config.toml
n_head = 4
n_kv_head = 4
head_dim = 64
rope_fraction = 1.0
tie_embeddings = true
init_std_up = 0.024
init_std_down = 0.003
lr_head = 0.00372
warmup_steps = 200
decay_fraction = 0.75
final_lr_fraction = 0.02
steps = 10495
MLP neurons of a small language model. Each row is named by its layer, matrix (down: output weights) and neuron, and shows model dimensions 48-239. Each number is 500 + 25 x the weight over its row's rms, rounded and kept within 0 to 999. Numbers have three digits each. A neuron's up and down rows have the sign that makes its largest values positive.
Before each neuron's rows, "raises" lists the tokens whose logits its output raises most directly, leaving later layers aside.

raises: ",", ".", "\n\n", " |", "s"
L11.down205:465463489501472459540455505504559525464512542514497488474493504515516521454471461461494577518487496490495472528496481513493448487499453487539538545476516503503445455487495479477487492482499487543485511518515458458500488531512537497491444503467513486492513509509517506501474502495487501498530515434495457517488527488554485557467466508518484469485556521507460537488475499466495503467484477536534508560477493515500515478516498552530516473487513506527498521480519511500515515546497465473476512536480441494497492523505529509480459521483473461513520484509523503477485498460534505454

raises: " its", " their", " a", " the", " another"
L13.down312:476545527540481511522474507494496500473505503532494543487535512464460467537507509522478540501501499528492524480483515514500502456467466458472479512487488510479454491511500500544508503537562521532496484495474490483494488481563498551474494534513488487521468485488494468516508503507499505501481485483533504536495506493501446552476477490537469495518490483489473513522473484502528554533494489522505509484494464534487476539485485495516478515499504482503487529454478512497429501505485494452492489469514478466546501495526526511467503523487527486521511510539509496480514570537505535497

raises: ":", " :", " →", "uls", " those"
L11.down244:488499471495521503467504537479529506472471446474503520507536519503488490471465511501433565465533510512503498490519502509505542490492537483502503520520501474500506536514502486505493496490525543514505529526490497519515471559535486513550479509556458568501548539504516446497484548498494502512480448513495497500473497550493509487469474521490501463485484489506494476477510458507504490444507552531540493516504523506505514499551546490500531485497468516515503435499475471522446512533521506490525468497501528504470458487525506493470509502523505491542509492493481531505460507509511483504

raises: " :", ":", "(", "s", "ects"
L12.down3:524501486522514507440517473486479485490501483498476476498462500508490463457503528504481508507483528492471491474468536542525551506520502491493481498468486483543538471505493470450495479495488484569460513503494512488533460518513516510535498532509486496542527500489470503546508562534482505477529518492531470487470514485494499437522507521501524506458515466525463440465527502526464526498497488485493545544493511465523468502507548483498450545547502523587501476501508456537522526483499476480505488538444493536544505465528497487476532537493496522502500502461521519497495497494528495521

raises: "\n", "  ", "\n\n", " as", " Succeeded"
L3.down490:503459490514491478480488522508584491476501518504525547520528479540527490542514514505455471504487483493492524521487517458542513490505497484518435502507507473514488469513540480504462507477517482517478523516475530504494499470510530511490484504502508468511510493472517488489486489506490501512489511521451480516481437529502531534503480480468515506494514543472499475471474470505474495496508532495495516491522513501525485493507539492491493514506540600479503504524532522525456519531512492496468525452498496506492499465534519516538547454539471476530473531517485489547452576448466552473

raises: "ative", "ary", "ature", "ations", "atory"
L6.down360:518525489487456511471485478523475477507485505506484478509544496511481494508498507466499483500530524496499496510532520506504480524479458495497542495487501560507487500476475513514467521486500519542486480508502513447501486470507487528477505509499543508515472519440555536553497490508512442504509500458535495522516496510512511471537474491496515450496475498534534500478499475519523525507495545503548505489491538498444543514453460493513510469497493496452521497507509480510530516526458483485511448502507491477499503506499476540500528485513462546474484494483522568551442504501533501524

raises: "\n\n", "\n", "ane", " they", " They"
L12.down412:482532515497507476487503535484531523486484507522490549453481458485496477503501495476508525527477454498488493501494484518538491485495528518543473516566501497525505481430487524511500492526474510479517456480484480507465549495493497533441514468532500479441512506483518502485494524501531540523502491499414506518470496517523544517466509517536496467501478497514524533460500474492502505534516529498535450504482549483539519554479519491522446484545494507467527509499478499483490448518516493478537513495504475522533486521545501486508502470511530456518530477504486492459507495540506505448

raises: " |", ",", ".", " and", " ="
L2.down108:501535507523509488480528501474574490509495495510478482516508471499546463482481499527482489496490493526475505529482524469510508480473508504492484515477457456454505436485515537537494551500470499515491552562486496515526474494463471569469518523480495499488497491533535485505458548489541486540482529503508514506476497491542482502501497533513553518515466486511513493485526522449466520467470539476519528510466494491491515487565511498516437506484534546525501540509525505502542519526487534529451523510509525550493500504503452465471511495505526491501468502493516518487492491492477484523

raises: " herself", "'", "’", " himself", " alone"
L10.down160:463492522508507491527462480461505471515548462499495496487490476489518466531494476488523465485470491529435540480570511491548472510502535450489480528473531530468468538504534501493507521513473475537513452517459458531500497495553470484504516535510479529505502500493488497462493449474496502485496490478488492491472495489495496450501510509499501504478473509464476538517515491533489487527470504497489478448483493481497509490500558499479446460525527489473515520480509466524474475506531487511518538458545490464493521508527503517503488492484503541517469504469509494510471500515505500540

raises: "y", "ous", "ily", "ier", "ys"
L13.down107:496507499528558510501498499484570533516454478504534479504510485482498484503488509554462551496480482493473526484522515534530558515484518502492502506512518485487476501485471513486472527481474535469480484489551525507482496518471490484503515467474503484502525520492538524530509549500494486513495511474518523495511464520507556514508545534437470500497489493498505511513521508501502511521497495515526457506495546477484525512516473533509448477448510472496518476502470490506501514463463481533579531533518497520520501515519472485472516520535465504482512475493465522553503457469478456518

raises: " However", " This", " It", " These", " The"
L6.down241:486495458452463440450473495494500525476522513507444490516461469520519522507495528468518522487491504507537554462514499492508437498515517513517445513496500497525501491514527527484523515457505464512493482497487490498495494460506513508485535471523548500501502508509495499472443488516490483527494499496433478501491518523490481465498459518477468486503457500526535503474490534455520513499498518510488505523495482475488470519501521459499568492486523456473500484502486498506497484510549486560511457489493467518538506446516531527495486559482555503485512542511490515468481465522494450511

raises: "ide", "ider", "ida", "ides", "iph"
L13.down120:508536509542496514567518467513461509501497484536488438508530485548545508503514521486452494529510468502513544503500469502517503475500467466488517507498473474509520522510512477518476472499515472539540468535506506500474453503530459509473478464522487476497517503477489537494477481517469547484510481467527517489507487463497501486461476480512521518535544516486495508547556514501494573490502502492527510528479494461496503473577524490493500463480472465519470554470492506506530490441483510494492507499464499517489502460506503521473533485477501503515474536454543467523509483490499518569

raises: "ero", "den", "aria", "ell", "era"
L3.down369:538504518507524510520499552508498490501523534532537490567533461481501504503521525498459528525520490501511540473495516488454478542521553476480539509525480455547501488487548502481489489495479521518508505546489501508537513482527467492493524542494491495479450474533509520462498519526492525521473487513516452530490533500460447470501494480534540505551524505484506477505504493497532530485466554513488553483520519487510451523488500531550520491498466508474469518485529520495472555488489496560510504511514471510501498468479543507533499496482518485502526473494507495466524478491514493482

raises: ":", " seven", " three", " four", " two"
L10.down259:526452475521485511401501480513573493517491470504487507487530477478488433453478537543512531517485504521467457474496524542486537509480545467519473499506528497494461459504522486487474514514522493494516460503498519513536490516537494503525486531536505502543474498489502471539509522500448469524532466512484516482493497459515507493498495483469537495528489507504506458501516495490510501476528535567491512472500498489536459489533480495492543500504465498550538503467501466512494531479468474484521502533488511509497527459508516478498510523511520511522476469469481522524459539544502477473

raises: "ide", " are", " were", " include", "uit"
L4.down14:528486521477458477545505514531511496491548487565541459521515520513536481503508441518514497494501478526473464493482528459528524499492545466521477511507491499475483502469499515523540467529519523523552477491484458469503512488513512455488498513526473498517529514510466483452500541523499508485476445492493528524491510484509502548510489474451532512519494499477485488516536461518465473490466523516499493527520455492513557506569523533457482498516470494468522476449515531500532500501523475484511514509516500491486525464524508435509544532489482456494498520490528488528501486473490495518

raises: " are", " were", " have", " such", " of"
L9.down452:516474503539464505490521512543542498479517461539529464506480471502498505491489461513513486481500452518483458482492507501491518485468524472559431517491483516436483474477537500507503472501473514514507514482526500503467511485504506513484540508498504513524526502454498483524545520524471532474475489507480471485494488466522517536506473486474494542484510516484516474485484486464492501493449495504519456512515441479500519490515523544466513480539488554442489502499524532483575486506500516509509526509502493483541564479519506476503531522501501473504506504501505478511494506517480495512

raises: "y", "ys", "zy", "ies", "ects"
L10.down11:507487484486511499529450510500503509526484526477537516512516485510476508532480491494484456488479542509459508490507495500503543534490518521553537514524507529491464506524475529509527494518515533482483494528507472514511468521533491527485486429534446513497495511503479518472512575486483469522513473542555512498482504513503505536531498533480459493492508462501491470474514500486501488567478508442538505513475525507458516490506463469465535474488505503538496498517524483492495507497466470499488506489461487496470484522541479535525506524516472481537546501519533472453473463500541480482

raises: "000", " which", " where", " including", " there"
L9.down351:507510539495500450427546504493569505486483509519506505502494520484489486552516493499537475461549521511492492491496515497464485475465477519462502542502534467503498470473495508498508500473486510483582457521518558499520530500514528528462562510519500453506494491558513506462507511532474489532503556484488472475525500520484495506513500489506496470507448530497501516510531499529491516506519522502475557530486495486530499491518500496460485506534486526477501492513504518515470500480529480538552474490507516500520490490483480512503488515540498503515518495513482479508538448472531469522

raises: ".", ";", " her", ",", " ."
L13.down366:516498459467453487509467507496489495494515507535544464500486489521516509472528485506451538515510522492458483483470447500522495504452462506512553476477556480474495481523488504485446525471462458518472536476495485468499432459512484508556454459476558518514502520525489459463500485476518470504529495481452509473438503504498485507523518497506492535546510506509465505512488519481489532504505489496487508501518484491527514469544518550513505538508470498459485519522499465494526523519542524509474493524505448550517499509513504504507497502497520531539467472486510502494489483542517488500

raises: "–", ",", "-", " and", "'"
L3.down302:450490511491505470545521499474551481512522489456490494534478501519522485464499460508529550491486508490492471496529517519539518489525473506531500512489475469502546532486518500549561519505480494507466538498501458487493521469481487532486496505510518512495518513525536503520518485503499478486479520502482456520519502499489448512482478493524526506528522522511497465560519573488457506492512465505491507499493500460542440460512537548572496446462510492496499505499514492512543521519511514514518518513471520467534548510511489523530487474512487474501505499466535526505509536508492514523

raises: "\n", "  ", " –", "\n\n", " —"
L2.down369:487487442518503481476466500519543513494520497501513483555513501498491512539479486489454457488506456499492543502529496517536485484488529507518518520523478510496553470491517472493494523447509486528481455498512473487502513493518521509512498489455467523459507519480482496457489525521496519491463525503500438468474460485501530508524470497486510490521499490514491478510516511528448494496468454476492519512504519514451492472470509452526497505490499555482485502481520494534468487506527487501532555503510506541509525485561523510509538461531498539505463519518502507526536587481484468500

raises: "est", " oldest", " leading", " wor", " fast"
L13.down222:488475499491498509441494516489507505502508477473464475500481510490455510500451429484518482490517470479533521485503520490500464473497489488489498507489481526509508509492516524491497472541486532518487490491481488496452522489510500468497516541465527542523471475492479504506479503497494515504458523469519495511501516547520517493482465491526515536482503482518541480537481458501504504460497469509490550531495441503479493545521553539471459502464526499495522499530488472509512532496505468460522455552476526515516483537505483504465470474511460485480486515516529494483534503485524524512

raises: " These", " However", " During", " Following", " They"
L10.down174:502475478529498489352532490495515514498517521511476520521513542499517532484491528535484487507500490474545533496476491493522465491497496499512442531521513507511514508493525543473531504497520515502537493514483489519480495518450516499494545507507499453501493478475517514489461533536453510546482469526453502465498520508511514498475472518462499527494489548507536524497459457471517519467495467477486504535475500486494511503494502481498544525488505495481512458502487511503507510502518510507514488478468487518529520505534541526489516508540520508492533501513500462502493483521466493507

raises: "ments", "d", "ment", "ch", "ns"
L9.down456:533437503448491501521499516510512462516537527514483472539491548474507478496541491530530485471519489493450458478514486537534484485473515488495514534492504505481459499493490486535514508506502503497509536489454538499530501494545503453509506500497496511472443515509493519502495565500474501485515541459509486493482494504478477525504497541470466507485531489490464484535472538476534456506472486487479475494548494483523499476456508482526485466499455527503487486498485480489554497501490480491450547496492479527521473455546556492499501506489512533538508529514509496495466489497469470438

raises: "\n", "\n\n", "\n ", ")", " |"
L13.down456:496517455494496482414470503570512490446536510536478554528489454482553482461494499487494500519463489520512452518466501522513454470499515510491453510508505511519486479443498528529534522496518516497489465531475521472516485533521510495509523478531492483523512539490513463501493499509517532506487548482540477501483493483536532506493515499490481462508470532499530484500518502516503501488515540529504519512506520515497511499488488528490547503479493522499463524513517458502458499516481484534463535534478489544527438496507486475456528491543529521540504484487514489502514512509480496472

raises: "zon", "ried", "jo", "rio", "ston"
L4.down508:500503523541509484505530506457472472522457515506470486546507504455470513499513489492482457512454502477508507479471479499545471516539461553520487507498489540539454453553487471505486479489475490515534482535455494489490523502514507560550506489504528519516540473474526512500529466523516490514457503496529499483480497521494497528473515535497508480506517459489518440545449494492523498493513468529506525474526468470473492530474461487478512498459515545493492506467443546500511492518532503507499509462520455473481446542516478482499461501552493493452469490489508519520516496462499483500

raises: "\n\n", "\n", " It", " The", "="
L11.down384:518488476476517502336502533486447475482522478501493537490463446507500481548497517486480489514512515494502509491531479486529449500472516524510409509523523488500494513483499547494523489512492489510523494481480507499520506531502512526493508556520499525497519486518527522509483517505513490516492496539409496447478497483478520509455488523469508500504473525504507536491482495481499515468485503493515533529473512501487477509481539509518501495510483492488508530544479502471437517479509530513514527552490465501515504490519495477509515513531514505491503513514499513491528541492480440500

raises: "\n", "\n\n", ")", " –", " -"
L3.down65:502480477454525514489508482483526477501481487499497462514498492477514493542480496491467469503529483509504485473474520499502496458527514476511487521515531473519541473463514478459531525467473494509448463482479490508521537494509449501465520525494530543453488542492500513455483468519506508505508500541491449475479412512551549518474483503514554509501520505503479453499521486522497497498478475507533527516461495491520485467522527485514501487494502524518488503477491500515497487498475477500570509447443506554508474445526502488521537476505530522534454512517483482519532521493476495520

raises: "aries", "ary", "other", "aro", " Wars"
L3.down455:508556455503522511504521509513504510524515521512468567550479517485527509539494517515442470530542528536514456517476482465493519499510512498470545462516500483489517480502492505504503447512513492490513520501515522507480517509504488513483489539515499509520497503490532489516500506449476502471539553507518473468457504496460450535453506492508483478491495521541510468512515465524492505524494480542490479479490506492453522492507489510549536517507496495459481515447487463470544483576474511473519485515485520506513509518505530471510488515524477465498471468475518492512487481496490495483

raises: "ary", "ying", " Goals", "aries", "es"
L11.down434:458530530533488516505455489490474534528512477509492530518480501493468471502461485490483469469500511469487472515523535520486563523464498545500510498568561498507482514500532549496510459504511551497471532491511469475524529492499504535526482518520461538462542449511548476509524547525507489510518545461515478476477506499454497484497506505522495504471486511516485505485465497532473505523485497482513528513469462493489473459518484471510521491516516465533476438517468509490546550526499540473523490506480518507530476460445501507515510506547511500530485492491513508506502501542528515520

raises: "ione", "ale", "ment", "view", "ments"
L2.down413:517478516482481514459530528478441481488498493507513513523499531438551477478520502508509510548488551527449502520460511493455494532526494498510502523507486497449458449483513485486502446521516533506509468516519532516539470489499534548474490505547494501512492494475479501517460543512515490528484469500488456482497506469503471495496502487469464511512531474479463503534461535468510519512479476493472474552486486524483480471502499489519524475482497492468516500517508482555552475495484482454504562509501513471466501467462487478465518493545488486514468516494503521503519530504536521472

raises: "ique", "y", "ic", "io", "ies"
L9.down438:497463488482494494496493500453508499543498504513541493526501489518508506511467515492507479535516498506531486494528424499453529515471550496491494502465569516512438448479466482523533503497527513490486507490523552483496497517535500507535511438518485498512512532434524487518511477477501462496502462496512445508469489460485490523475511508429508492485532511520507506503540470492479484466502484492486494474498470475499461481490461502512503471498493494539491488482499515502555494515497484514518495437492494520504468482483424509465478552493523510512462537484516477524503518515500504477

raises: " though", " however", "000", " including", " but"
L2.down411:514498460460500512448529523480603505498447530524531534514502495496509484534482460514504429502500521503494474498524545476498523493484524500484550502465528473490472506492493495504477470535511476541555453531492518486517502517484486506466550489500513504497492519531541512474533480505470461468496482492501481465501533511514457481481526508511533488475463513519486472495502462507489499526488508523466512512510515535512522477511498508491470502467498550511491512516496482532505495453541500547518510491488532504505507448458492515464506504583509563495496482516541482498506479463522526526

raises: " them", " him", " a", " us", " the"
L6.down11:486503500485518489503461522489504496480504547475465500514532492533458511499520501460480504518510525509500532499509504514534501465458498512508503527501501509501461489488499503496533508515529488525502472493495495484471487536539518490500533522540472488489526496509549524498514489501527519517504508485521527495540518530488505544463443499531505538491452569494471497541524498464449550512466499468521489509452444467542538526510544509533516496509494518497515501475446504514447562506505498485467512493519480492511495505499497510524464515511545471482502489519543520537478609509520476506

raises: " the", " their", " a", " them", " his"
L9.down162:506463508480472491540475523516503486460503477541498474501478526505451530489501461504500490517489493554514543471550507502496514521460514482512489509493528526492472499465481511533512534500521461511505503511484500443496462511564506520492501534512499487523470515486481466501512528506498493530477506463478543503497544495487505545485491473545488506448520529529468494460486471538492530489458511523505511567457500486509515544493523522502503531471463471516503503484469490500470490516495522535487492471496484499513488509492473483502449512477515492495491500546548486461464559501539498490

raises: "stan", "sa", "ty", "si", "se"
L9.down497:516469459495493530470497442541501475538556474477547535478527498544514456510450494524468511520496527519508473493506482524486519503510531492479546475525561493491483505498498489497544482495515512454537504488514452476494503489451501481519476510516610482487500526512522496502494491518525516497514495509491498497512522523465456474558534533470499481517518531478465490507502505491482472474555526511518498513442493500507526495516508514521507526493554494502514491460514508502451482449477488515483496506482505521488502480540521514508504474488484525496474532505486476546503498500527500476

raises: "uring", "ising", "ancy", "ization", "ities"
L2.down265:513514489490510473490515432483471509506503504478517480537500491523515489479450501504462477522542451479487480574503507534436524513447469506504538524513483493468521505516469526531465520484490530525472506490490474481526524481502513515529513525503472524498515518482527544550483561489478525459458482486477424526485493494501491499494479508506464478474532518494493518518481482532489463502440489489479516472518535485512478492482504483493514518508502474483543510452470515479445557499481516505521473449506477519460529487487518505499518508463512520519511508500479483505490470552482494541

raises: "ly", " Location", " that", " Coordinates", ":"
L10.down232:530508512499445467499515492480528508514516456497502482508470495550494472489469532524504467502498476492541492500464530492516449547484477527525456554486469508502474530476464477529542533505537498523469528471469500510516482502463509477498460501511528500510476517487514543470468486493470505519501516499511507481482510509504489476497532439511513507505549579501488482510502474557468500507508509456518529500453531489519494493447493506513524524522478503520534463483529463509492502509500455510482504478505547517513520474513481516504486493481509490496507461522486495469444498522501514489

raises: ":", " :", " sources", "reg", "quer"
L9.down20:502499439507493485472527566463494481499523447524542503499492504524470518498493525513453582491497507523498505507520520542493510447490482475534476498527512497503486504501528457490476499432490513514486510490456483488517495513504472499480497519513478540518530526505479505478501519516460553524472479488455523527448486477528507516497496492508524474541530545472499501508511470493512500491512493455508485480500506488492468492511544487441483535491551559507483492520488488539505501501493541524524540495472528495511496479494481469484429540537490513497502486455486537494484492529522530519

raises: "ry", "own", "ries", "lor", "ral"
L13.down383:512433506532491480467484517498534507527512518560512521498535506444537471504537517470510484537497504496510467545479495538504470509501505485515535512520532523506518531515467468516525498515477522517533525475461535496486536510476452491509527470541529512463537513518502521535457485544505500515486492508564526482493488552517499517507508507517487535503535508515444523532508518529511510531513491500476497495481538490519515526515516525524493482484496491490541538508475458463531536518516522464504518504472519553496501442503485490531502505488545514511541482514515538519500550474469466492

raises: " Succeeded", "ment", "itions", "ments", " Preceded"
L13.down90:561503528497511485494512555483507491457468535483512439533479493486521466479491460439500494506521525527522492459527508510478481478500473462541547477488533519538469547468526489489509446485464505489507494501472522487526534505522476472478511467472472518444505481514506503482476511479523475531504507493471500512517489509507494511478497562527510475506535463537474500507492521511534486486463499503444480482509499536502508518445494497474519536476520531527515490540525479501518525545531501452552524510462517481520488493468483472541475487520508472460500535490487480486515497504490510461

raises: " were", " was", " which", " being", " is"
L11.down82:542539489523499549514523515520569513523519503490539512517516503501529497484443475498471492491501479552494518510537478468525479476496499498548496496506527488488511528465478470457473555481433493478501511537523497491472508489491504510482511484485552516492478508498506513490498498484506473512514530513467542523525467461501485472506519538468485524501481527515505492521530508490481480475498505493499526564477473507509553501509489483489474537496499484473476532444475484490513479493479493513504497493492489531459491488439448504502489477484529425495442479436514489544482519510527528530

raises: " died", " is", " consists", " were", " are"
L13.down308:500471546514521491429516495492574500475498472497461502521524481473461482463534488521471470486492478537497498499514499526486529507443529466506456500500517483458524500475492511509505517485438486532499479507515439524532513509517513491504496479488522502492477518523466486474474505498514497488498541501441527490531510499501535470476468511471493495476485531551479485470451493487475557479484508528499537541489472461480505490471525483496471504528462478489485478480535517501499477493497514502478507504479479499515472541504511515516508502488500479465482530474473508497482472505489462481

raises: "uct", "eter", "uction", "icate", "icted"
L12.down481:508486449544487520466474518532488458489505520501505475527528471453488498472501501483502507502480500536494457518506507508535514504459498508493533486503534484493515490475500552522523498490519500485542541528479484532517543493508493463520476464491539552471514469507514471520544500500509515528477463468537538503507469495523513482534505488487498535450504527469481499464500504515457526508492486508545491505480456510508514481503525506519521486492502454515490452494476494582461495454499487531510456495469509488507552515499509475495520483535463477492509495492523440524497484527511529506

raises: " that", "\n", ":", "s", "wh"
L13.down113:501517487487478534471537487492575500585526577539520466556503476474495506515510496503464481485510495503502474501477500476525466484530481531509513515502515474539502471506491496470530488511502501500446461500448520531496513511503514497477456493490495547501542507521475497486499528493488506527481451489510467478495488486499496468507473485512502522519487500513516482433482466529491499521474547465515488498492494515483527497497527491490557463496491458500487502489504494481449492517533474498482518524500490500503526465515476488487485495517525470480524460508494512473480525497512463507

raises: "que", "ile", "se", "alt", "inal"
L4.down173:466468474531515516457484484556458477499503511520494463547482526479464496539509521488498488493487497499511474465486494485518502433500573517510538531520486497519535474484494512520510514518497456555492437491477539472512477505488529428504450522511505467510500522530501475540530440521506473520515478549513501518521497473489510464485498471518519468482518520495483508462494514467489453510460538462468480478513431513443492533506505498492494515517488517488495467493492513523515546508498476516516506506470541521486492489478455462476469467499474504566488535444512486508506538517498520523

raises: "l", "ling", "ief", "ente", "led"
L9.down19:523496470517546523559494483471439533548504512529470502510528508503514495460462460532495471503497488499513489522537479501471514447520513462490501458475449486467484476542536482528484526470523495521498487521474492484486514485482494473506474480535546501519473454482493499460518499442526543499521542523535486517517468477527507532500485521518534515441512505510482479526522515502529505540488519507504496507485515500508505477517491541501498490493512489523484528472520470510489528511477505521467520484476479507524498499551500492481540533481502533479512489532448560524511497488526541500

raises: "es", "eto", "e", "ica", "ify"
L6.down58:487506525482496511478460523455462497494520472509527522502530510536494507479483487506459513538520517462535487500490525527538483537516507474542553460516517467497498465493455476497523494465527514538540505489506468453503513480540502534510475475509506501498519451512505488512465478517522477542518562520492481489497506545525453511496516506472498506528504500469465506495508502440510446494457509472483521512489495452463503507495467456455515483516509444483488495506527469539502565486539489502447521467450468488534508473532481529480507508505501521503497500464521504470468464516513500470

raises: "ide", "ath", " acid", "sis", "ides"
L13.down33:512462502474487523512485471521508507493505481502482452507510494544491465482513532460497534469500510458508445501478459500525505482506518544550564508469542516446455488487551513522501488549521486474540542541485504499502491481544500505469487493505488543506517480488514487465479470534503502495468524491480563543485511511504476476493513503507531505511487479489500467518521536549493495491469522484476528487494495451521505526510479472496516506504488492474500475499514478498490497507485504470490499506496526505505568504513519527521459556480492549479509484470487503491484505481488505460

raises: " my", " I", " me", " your", " you"
L13.down272:466525508502491498487493549486589477476490505461513529483476517475473487479539529478476517538490502482495482510515478458468500519525529496455544528514460495532497517536497520479504459457523496487516484532503539496519488483466464513500472513528544471512478508494511513478485501541514474463496484546513482454480509554552517508460505513497523478523476500528492489458493513527478498481462478519525436481501521543540507447519451495478536522492483529488472537496523479486542511496524483533475477523468508470512506526472524534498498516478495488500462535479511518505506563478529526539

raises: "s", "e", "es", "ies", "ele"
L12.down447:518468458483487512459475522468476503532531479510527520537511526489482489528502530476497533539490488493555491543544481464503479531475491526561517526511524514522481508550460524504476497517528485479500476519543500494498501492536497508487499482496516480491553477530539473512517475493507480461521498492525502522472518521502497508516487528496485526475549449471524447470528486486513480515526554507476521500507468491523522535501459502492468495484494451519486493470512523501498531537485494495503535465474498536477501478489489531507457498496505542465514490456504492480495489500536509527

raises: "-", "=", "The", "Source", "It"
L12.down194:530455509482516506344520496487439477508510502522495510480473481497497493493504487494507498541469527511519518494482514478502518520492502503474502478494525516502497519499497504508508491572510527461512569518503514506520496498498507499519482573463494467476490478491502477510498504513508482516502479491487466466519512465494507511467505511478513496496444497469488501490498501508514494485491519507476507543469510491497494487494510506529497511491506494426546494482481477514465550496466512484486495550513507492482506503548484506484505450489500516528507491484494492505502415432477437484

raises: "=", "\"", "|", "While", "The"
L4.down498:529523531480460522439530500479470506502514488476492495488481517495503484511508465488464492488504523504522508510501500483505534495522490527492450555494521552489495515527480495505500500540484480525498544498509541475473513530509491524510509553481484473436514450505513478510460452527457487490505523473510470494540502493538495516455486505472488508467454500489494491507472525512534486494500521489437491541503522493483487502528503510507536513502480530449493497448510489531511573496505493449492491533487486510498495452534502505491464482452487510510493495486497505508493443500463452527

raises: " them", " him", " it", " its", " her"
L11.down332:536497513513538515460509499508462454487540524513527517480512444495446496497537463504509508513534464523498477471495483521509514491472501482501437503506505489480456554474497509465524499505487499456460487501445466511497527517455502508529553529495561500496478477543508502466485479514515500540494495452478485491517519513519523499438471485520509521504488528488469519503518483521516508492487496514539546498505471499545552486465551526453456529519487470465496488477492473501479478549470479543494506491497490545523477513515481507504499493486495494491499470535507519496526576509542466480

raises: " whom", " which", " where", " whose", "Note"
L12.down198:516499525496459459412516517525507511488526478534487492498520479524528501499497494516535481480527530517538509470517503470488527442451482520501487489505552541508489488486523561512560529532458539513523504528517490525471492473505535490523519520529493494510532498478506489456525493478481480498477541530447464480487535506546469476513524489535495514555471500498481505493503503518488524513499451531498553530518524523453503532534490498497495497489501473484491499523464512492488475448538490486518491494502492526573484492482507489466525494545521474499496504470523488482528562536478527522

raises: " These", " In", " They", "\n\n", " During"
L3.down378:503532503449492507481506506513515560491524478476491513523506525510486524483500565490500473525493506465547517521462453479509474507484511475516443556507498509512477537480500554468549473500501507522475487527485558510494510496478554499480542474505472520529499503498497498454511474509515517505512527499429477475482520495489500515543481523439483510510485521508494521534503503466486514513469492501500524582451490501532476505506526510473510538511504522473502524532485517461499490492517541467501464487519513522507547480542489505499491487540536465491516531500496493518510448563466439490

raises: " it", " them", " him", " this", " herself"
L10.down156:511522518479490480484479516521542485463477506467452488453530500482446513503521478508503535481504503515451515490507475463540547499437472502505471517498500512503449515494476525502501499463535492561526457517489504531486470519496526498496520527564501500496505505502519508462492502520528540512508501512462496525534506446501523546471473471533534509508473527520481509513467459506521526508511488505517502513448483467510515465465568516509488469482508476498488522500495502476461505511487498522484506508493456494530531547494483486517502519517520464498491498517554509468522550492543468501

raises: " and", ",", " from", ".", " will"
L10.down399:481512503487519519537518483497564471479515442502536516517501443514492519478483446508500492457469504508476482479493483505506513516541521471532473475502449492468520522463523495500501525537497474519495503549527473508472485457521503497539545529519508527492486494477476514507472479502523478500480453477470499508479480451506520495503517477488529498513479491464520480512531502507505454495473506483525498524491486483515538494506491519467493503523491506477480487488501500527577499481518540499497507485475484508488507499495520452496528514544494484508465483460473545552523483495474479544

raises: ",", ".", "\n\n", ")", " |"
L12.down193:462502473516509488397453460546510493457473477518513552501508518528475492472485501466505545487520520523488496491534470451491470471495507514495484477485452481530510542490505520521499492502512496549488532530473547490480505510478501533460443508505471467519478490487480508513441502481502483527527510520436457506483473462494542502505471493504506514490478497479524505557489467509470485459518526479480462509487518502465506477547545501495510482464499487495516520512529549488484485497526505525477549510493517517534525524479507513513471496484526512510516477530509533530520527503526508540